From a checkpoint of a small transformer trained on Wikipedia: RMSNorm before each block.
MLP neurons of a small language model. Each row is named by its layer, matrix (gate and up: input weights; down: output weights) and neuron, and shows model dimensions 32-159. Each number is 500 + 50 x the weight over its row's rms, rounded and kept within 0 to 999. Numbers have three digits each. A neuron's up and down rows have the sign that makes its largest values positive.
Before each neuron's rows, "fires on" lists the tokens most often at its 100 highest values on Wikipedia text that the model never trained on.

fires on: " for", " against", " Co", ")\n", " with", " at"
L2.gate57:474512406539538451490509460487503477441484378468528491481504450553453492523542452439544511454499568433537612483548463537491515557467547462562440440485466440481499396602522486583498522417506490410569481507421481499451496450505528587483537484508458494420460499536502530485527506557512579436506558529465502464613481561439465429603527429530534588535495486400557524582430450513539483494526
L2.up57:586534531552459435587482465511561481514519434486496481509541402447422465483538448484472388523451482444526520514476601470507505485547501486599457543400495452399458486543522375577462475491553510446543529546451515472434530458564497580399493461434584488484505510535535647492454490482486511422468551504506520428560488524503364463514449471519499514544558413433570574543552405546526614519506
L2.down57:481418526545519407539496496529548482495517545450474472498555472463480594430437496374492496501576479466492576519598464610624538503381644479466508550491493480562471439461526520383547515475477530385539496494453476475530477411504460490479581527485553512593569518490504635522449553376545574513434494477531541547469498491445516387479464442534521450456581528478531444517515434546453487488494

fires on: "=", "==\n", ")\n\n", " by", "\n\n", " of"
L5.gate380:542424549520526520487533550497417489538533558510414578467533517514449514460542509507506533491541548505655440462523500453447559509429542443466561513524527582461542503507417425408518512518476487433481484473506507482480427549545507510385498481533494521411536528549452521487556552468543565524542615505560438509422507469436442492524608463490498496458452595524440396571566499478590483502496
L5.up380:495469446511565538573440509542464530472606538519458549494490444493493399490493505518597439487508468475539391518504434585372521533451620509457512589499488476590580486574514564438448487480521519485501524395578346415538501503552499529579407513510523426552577591517381444539534473483595527479467555471500475496486500441488475492570518548480529507507458570456501432485486447478553538519491
L5.down380:567458585605498544523488478573515426490582583564458537540548496360504497568487556525597462441554527507481529535570461434444465462491760496495499505536535480578457448597500469514491454488560517442512524544499430535492559489439482441448481507517420475574505512507425497478491555471538478517408478497536550513448436472424429445552459550542498456463508488583500425551523556489416458606540

fires on: " |", ",", ":", "ams", "n"
L5.gate376:485599481512499425449507492509438550503518500553465489472462456445505573495533490524440506492453382440501603636571566542497498524527481515514471469441497494479557540552542472539546567538412531459490425508420514408431475471484504415558512494453418552508504523494402360520503534491489569474481547527474409583478566546400453434444424485514435451568552412510542552490537513561470525453491
L5.up376:462528485510546440538498502545522642503452439472479473541493410467501558516483477428489395554428494519527467617413514623459449495460453588568517542531438574492563494525543483568498553461541440519461513477502570582488556519487567390571507450502469501500561451540441516558497501539464560497463508533503538528523389493553484477444445489488539571519514520487440537509461467495478503482418
L5.down376:555556511565544395491467488578529538538406456583581543528463465512514458494472433476399549531412569427493449596462508611487556511456506441476488463445505460584468539467492495567510532501526466470530541479449475440430435478444420563435501432506416455498471525582491474461464554523455531536500533442482476570489580558462499485559492573515435523576549475499419503483481491497472527564436

fires on: "u", "o", "i", "e", "ic", "ree"
L5.gate196:523478479376604520469491448486509482499571457508550562533517459437403476468478487492459610524476441470484539450475498467455507570456496548553551409435601540503519430490573498459544465506444530493412417547463444509540454479505430553566537563430558468418491477437498498470532506545500499551543542536469529551563489459478445472523490534511431473426480533531444519423430507494467456475414
L5.up196:485552459432562514469465516565519490469524481495558501500467512590497530562547568500419570466512549546470436491585461444486440449514571452457561530469542459533496461507500480580400466544523499483499519625471489443536452558344498542415443497456569524520493463511556464493472538521487456488546424481492505454462366530533470473576468558534514546480407593445438542480495394527503480404459
L5.down196:639391503415488516502491625476423555478531501472478475458483448399474495445537517493480514440544570551452514424476420474490543526514486631571422413443485458530562530449542528471532403487535426538403491426507511496413568445509449454513568487552512509580545570513552487464478360469458548467557573558497539567541493475510554525415473487563488533507529415425540569547547429437501536570496

fires on: "st", "ish", "y", " sh", " sl", " Sl"
L3.gate59:400520480479430433498497348454492478489531508502549540456554520474456489494542507515518540509514592528481423530496484532434455427420407547473466492451551546491527524482504624563562522496452550454521544469480538479441381470491578445504565499457404564527559518539456540511503447427502536646518551518535451501462504417596568598521485496510530546457458474448519512591505504622482429494546
L3.up59:426458429457523483530567461417395503554470546504448479306533530569528561484537529479484457521478477479545487519462510513467401485463460442499490468504458472584472510419469517543501532448554441416519574494469456454442463557522465508358527459395457572533506544511490555515491483483485526474427553448542435513574486462468464498413463497517480513406526510434536451496454493493527554532517
L3.down59:524405514482461584538442497555524509549423506430498598442481475522570537556457582460481485442412460545432473465480503601462550487476476451521485470597555487528409492483600507473479556479549464540504505388443559500538525506463469550476525516516524448534440506540450512514491433492488423582455511499494515505539529488398456582508450506492476502409483416552426433439441520486495537435498

fires on: " of", ",", " wife"
L5.gate169:499447520551469464512456554476445559535597514567489571591443477492440542518511560464529486537480610511497512572560593491539570480532536574590570513452558501470488548435434487533484527440393499491531457459384534437509458499567551561426378476462554475458595539556481449546485505545507571573562554467490379549526455485450416489497516531504474432561480477453418493565541541408464560542576
L5.up169:557509518491460491482468437512581522469410409554494574467426533538437560549556540545481473493537513425594439491520459488525420467510508579464493489443574531408435479459520501585503655513488540581566496534531515500482528482523422515486398464527462508494628580485455567517535550561520563442495545537550443517558467530500405576481442491553585488492491453491485399546457535400451508474468
L5.down169:543500497479601500462379519505460544465518571559499445491497442413514464433516521537464465533487555431545468564423464519598493462433534446492463542478472508520475524540502375613514521493455625513481520412497572507444557399500459419448478569468523476443505498518462515425576510544499537541448540496546522498529474480440471494448493506509399340513460519470502527487510573487486575511596

fires on: "H", "-H", " Awards", "-h", "h"
L2.gate69:601493504441546568471498487406513578451515381523479545484442506480484482512405457508490545575491533531530521450485591558537506519459417464573449477623527367497527526573435528522517490564495463476523505486417482445518507497491553468489483535535450531547526567468602571474467535548529461517417544521486494399527489498415599447421480409549538523510478436486578463539468521500408496530543
L2.up69:489521374471450516413584522459468506527485450445526492509544507483537513475468456518448569520554442523457519506544546460471527541395505527498456440568533604559457470555496479483437482492500468446541423532553507433521500464618509452494515561618530508536536446594443474410432395411496524449522537541490523466523568500489529496445492537455523466369456510396591496564548434459602523543516
L2.down69:502544421460543496574454494586540467495520443382558413528450531483563479538489488438503463459515551563472589427622597445469498597448560471471426551493562547556586503519529578495525507498467532562564459462564481493468593561507449464488576555541409567403547454441480489444510500458557470477522489417513504435486519436533460539529529495564489465491468456447380413545493476429474548553437

fires on: "os", "as", " sq", "/sq", "s", "icles"
L3.gate193:527527498506562498484489595358537510598489518545487538539487478488531487483415485512600504477477588559442460514445521483486460451495541492516501488512461492527605447553563491452444523533442566486567565503550535463539470462521465545465396504474561439559463527546460563540646544552430565482485515564552583477442566532558517460602508542464536522490488461416458539606585550525490490416442
L3.up193:538526476490523518498462492498395535572520552419494559495439463408494497422553447466504520525540486578431502434465540490501372462458643409377410592464514469505531401547453586451503477523553450472546603514508543543486447556499529451472500571518552556466492498497480519534515513528524514432459395537527513480376500569519531487480493499505564590489425465466414444632601551470488544487501
L3.down193:509488472480526466464619555534475559567486494509501509541461524550494567492456472543467536440534520522498501583481500670535544560620592520467438485590591561516515523488489495622472542563492466524534450400551538504423521367485559492514555505491498471464450507597407478520444533487460428490549518419514553515463491513484566528572475549532493547480495452491550462414470477406541566510468

fires on: "u", " |"
L4.gate356:465541518480539438542508454498487513519460475532512445399506504511446559452499534400467576602473458543419522402498436582409485593491369513577490547543539493495529469596522492547492528357520516458541490515535543544510488492438488553520515537495532513506507534512533461492524489453486495462560414546501514530514474432535456425553499427536404559485418459540474449513536490590460470486420
L4.up356:441514498498485618572497522486450465568444510433563522447505415509480544583453564514487533435502524508449501488585537533491423504618493534541434502454475532542583496476442464536526373445498475507603509486454411577426484500502485519553462565531514517478484611534576519592523455460488509557493531529536530381452521416564535522562470462603605556477554603493531532465456436503536580443441
L4.down356:429439535430487527481459531496488461450542515490480536442389450555473483516522443452550566446542461530527537527434556520577533444564384518454538422444472451472518555608490448421450504520488546552611531500558477541435473553472440449438493469588515509487577573618502517469494534522583445564419459403524518541478564517478507503470484385435444490479506552472428536535512550423388550534526

fires on: "H", " H", "-H", "-h"
L2.gate260:543549458580527427479524464483582507485532452479467508505417485514444487473533450473585411526565563530427474511570509377457486486512512554500466506601556512517513488453597455559541478431441525480567494507482510432449581563591384479553469542529402499486528580501539455448427463500467507473387487596510441508552506574505469529533436553522551526393503500468609443513441440485510499523603
L2.up260:530464450539496531520505532401526508521468607490474576518540389416461524486449461496537568478517410454480404509509492467615530489504471518486549497548356438465457547476532485469582518517505578449533481564555491521575559416548455450484396564535526556489534575445556435484501445491465457540435517542530455491506510434502584555544432489479558487535458510485546528533577438571502471524532
L2.down260:553484418424529494506476545493539532484410449480538593486477419439472445442489519469467581481551419563477521410607552530499477502479607475548489515565478510541492600496490492498493435487515518542524426413562447465452557489515512482492509525521466571496496584500464452435462621453550470529474514514535375442541425456479525578574502611483532443453500505470443491476570571490382552480513

fires on: " h", " dis", "H", "-H"
L2.gate84:426503493506420473543380516444578477538452504378593517612469488396504565440535458455568482388480525453469484494493601449448511436493406532541519533515514572559451524533534601577462592521509486506546493569399417525473538459509544507586536483481477508533528524561544471505482525554559530568438552542477510524532546515444534530472455513441444452492481523367543489439421434514455498538430
L2.up84:624469502571483510519531492474430518550512520441537505478473524420447447606540548507623492424421457490455462534556522453498439528466537491422576490518448527576461457493469535513501462510509551542515472589594390474478443449539532489525370581582510536575452463501520437442498603567414436483516515471567491452439504492506520597549522476519474463472508489408472444445363495547489518521436
L2.down84:570522452506585521504492513444438551399469569474582515451488446439465499506523548487601484437552455508529428475595504496551450501473470585476448508576503451549453461494444532531617514587405487583531508508520501493480504479458478427469470505490466577559407476415513509473444618518507568446477571553565544489416440337447451521585535500456534486477527459448440500450530494475530495523577

fires on: " It", " $", " Episode", "hed", "led", " Elevation"
L2.gate207:560485530538463481508494538579516463535487518511500542421430461463505439467422371579449484455501456485387520522396433463557502463493547468510524561439316420445523556470525570524466456507454538498449543537571468476517512557492567485617548504530483531534457462544453509500494510554540487436425472469444559464601613486493524578607524492533446454437514440568505546373508440538500451448468
L2.up207:511463506452517542566495429514500481522497489537561515594519501569508429475529567564426501501531428574526543509514473542418615418482553592509495576516484517512427565554466526512537447553480531469525546453540464525556470515545408501528564458454587467594509564535474511525466409449572465528551522490508524480464532473465503520489529479464498539483552521455485574530462451508530550543463
L2.down207:501514397479480596532445436491522495479524563521512548424445498518557458512475469505546405479506534539429495519537493541525540604528540525581524461379466524441367400442546547469500512449469465562565441612566459504531559525449496480541478542472508529458502474468529392513497458422537566464512591478538485494467469536487551490463402448451488493504489536539458508495502575498495537455446

fires on: ",", ")", "\n\n"
L4.gate52:551468534449477541529521465514455458577553472437529510521482492447535543496442525435451553492650621487518448446596494473573397469458405507583611488476529496510465542631502540575471416485465503437552542525585485520550425528565512618542479482501549498388601515579469487500428612471493584479513469523497436486415483516532482546491493477489584505437439481517523489411515550531497565503558
L4.up52:450443585451444511474520468480538531483466496511436596464511575440449507474482498511461558507552561509529510464525550522540471432444430463512458515424557441440444502546566560530442600458460507434494486476515405506537500442486499533591516443539511541483617500526551466497387619509603508504564444477459409529551482541563507525519497481522549446508520460474530585578479635558440572495565
L4.down52:473571521468486481487455374500487406513441466513477518518482403441574536482498516411449489414550541501445510483480445438512469496590515462564541526449473502434472462504460465551545423533526569487580520508529514497532498489564509560476482476544485495496561481612496574485481556486571622463505480556512533453442477517561492504544552492565558363491517505579499588462486544458498516474534

fires on: " l", "u", "'", "un", "ric", "o"
L3.gate278:482511561495433422514528503532369589447435515604474539466526427494493582563482592571539586574485581543437533383459481456500535457479407559451411462452406473448537542553608522458528454449510501488515557609516497522552430500504462499557472527503503510440571503530471493524510532568386521420524419484535570534420528490540510450580492486554503438491490489538539516505519511551516504541494
L3.up278:406472601587557585574510446497531495455525459460510526520528523393515566491547519504427572499492498516369509491487467556500505533516559517515432441542444509430495510560457497574476510438457482484492556546552510642469504409443528510549533571458528404464522427489480446503504473464483489452542459498505499514479521438488474507433461426587401579573466544559562497484483421553485426448569
L3.down278:512499584471439466530566510492525615575585486576530623582497501465503521526395481466478507468538503473395534575532436504514486525528580562530525468526512489503569602514490536438562497405485488540402492488493429503555482468425554533608524576471520441468490455506486559498471433485534471449452499596443457481535467480502394443486519405462532415459552455505405562509545555487381529449504

fires on: "6", ")\n", "5", " co", " Co", "\n"
L2.gate75:481473489468466446449498433507518460470519441396482540583430426544448427506546604446424503487506434506455490512460512449515483468566537453452525480468499485533501435520495586495563502499498456435482504558457456533542523462531507540434489493527512507530490527439637416414569531529473554561436478485469558477418462509469471553490569516486526608431469545517461500501470544574401519568527
L2.up75:505481530510452427525524487534611441499516463526489419426505571461461511415614528477503446529500504516506526518538374519440547537559580479464594459518400466441561462470494441464465450424581502532438439388498479498476427500539461618469454515551440532487477512520509567431501504524543507531456517402485565485498477471558469507574416448562480538500587446497528489539551447551453562521521
L2.down75:487507458452583513510572479553459522541439546461446521440495445408535467508394460488481478453363510498500581541556466531494494485553586541599493490460475456546511409438504480517512500447558551488568518424538452487565474510595551535502522486475376508570468539569486475461518566517498524396482502479531457537532528452534444490579414562452457482496457474521535569532445463474454558510531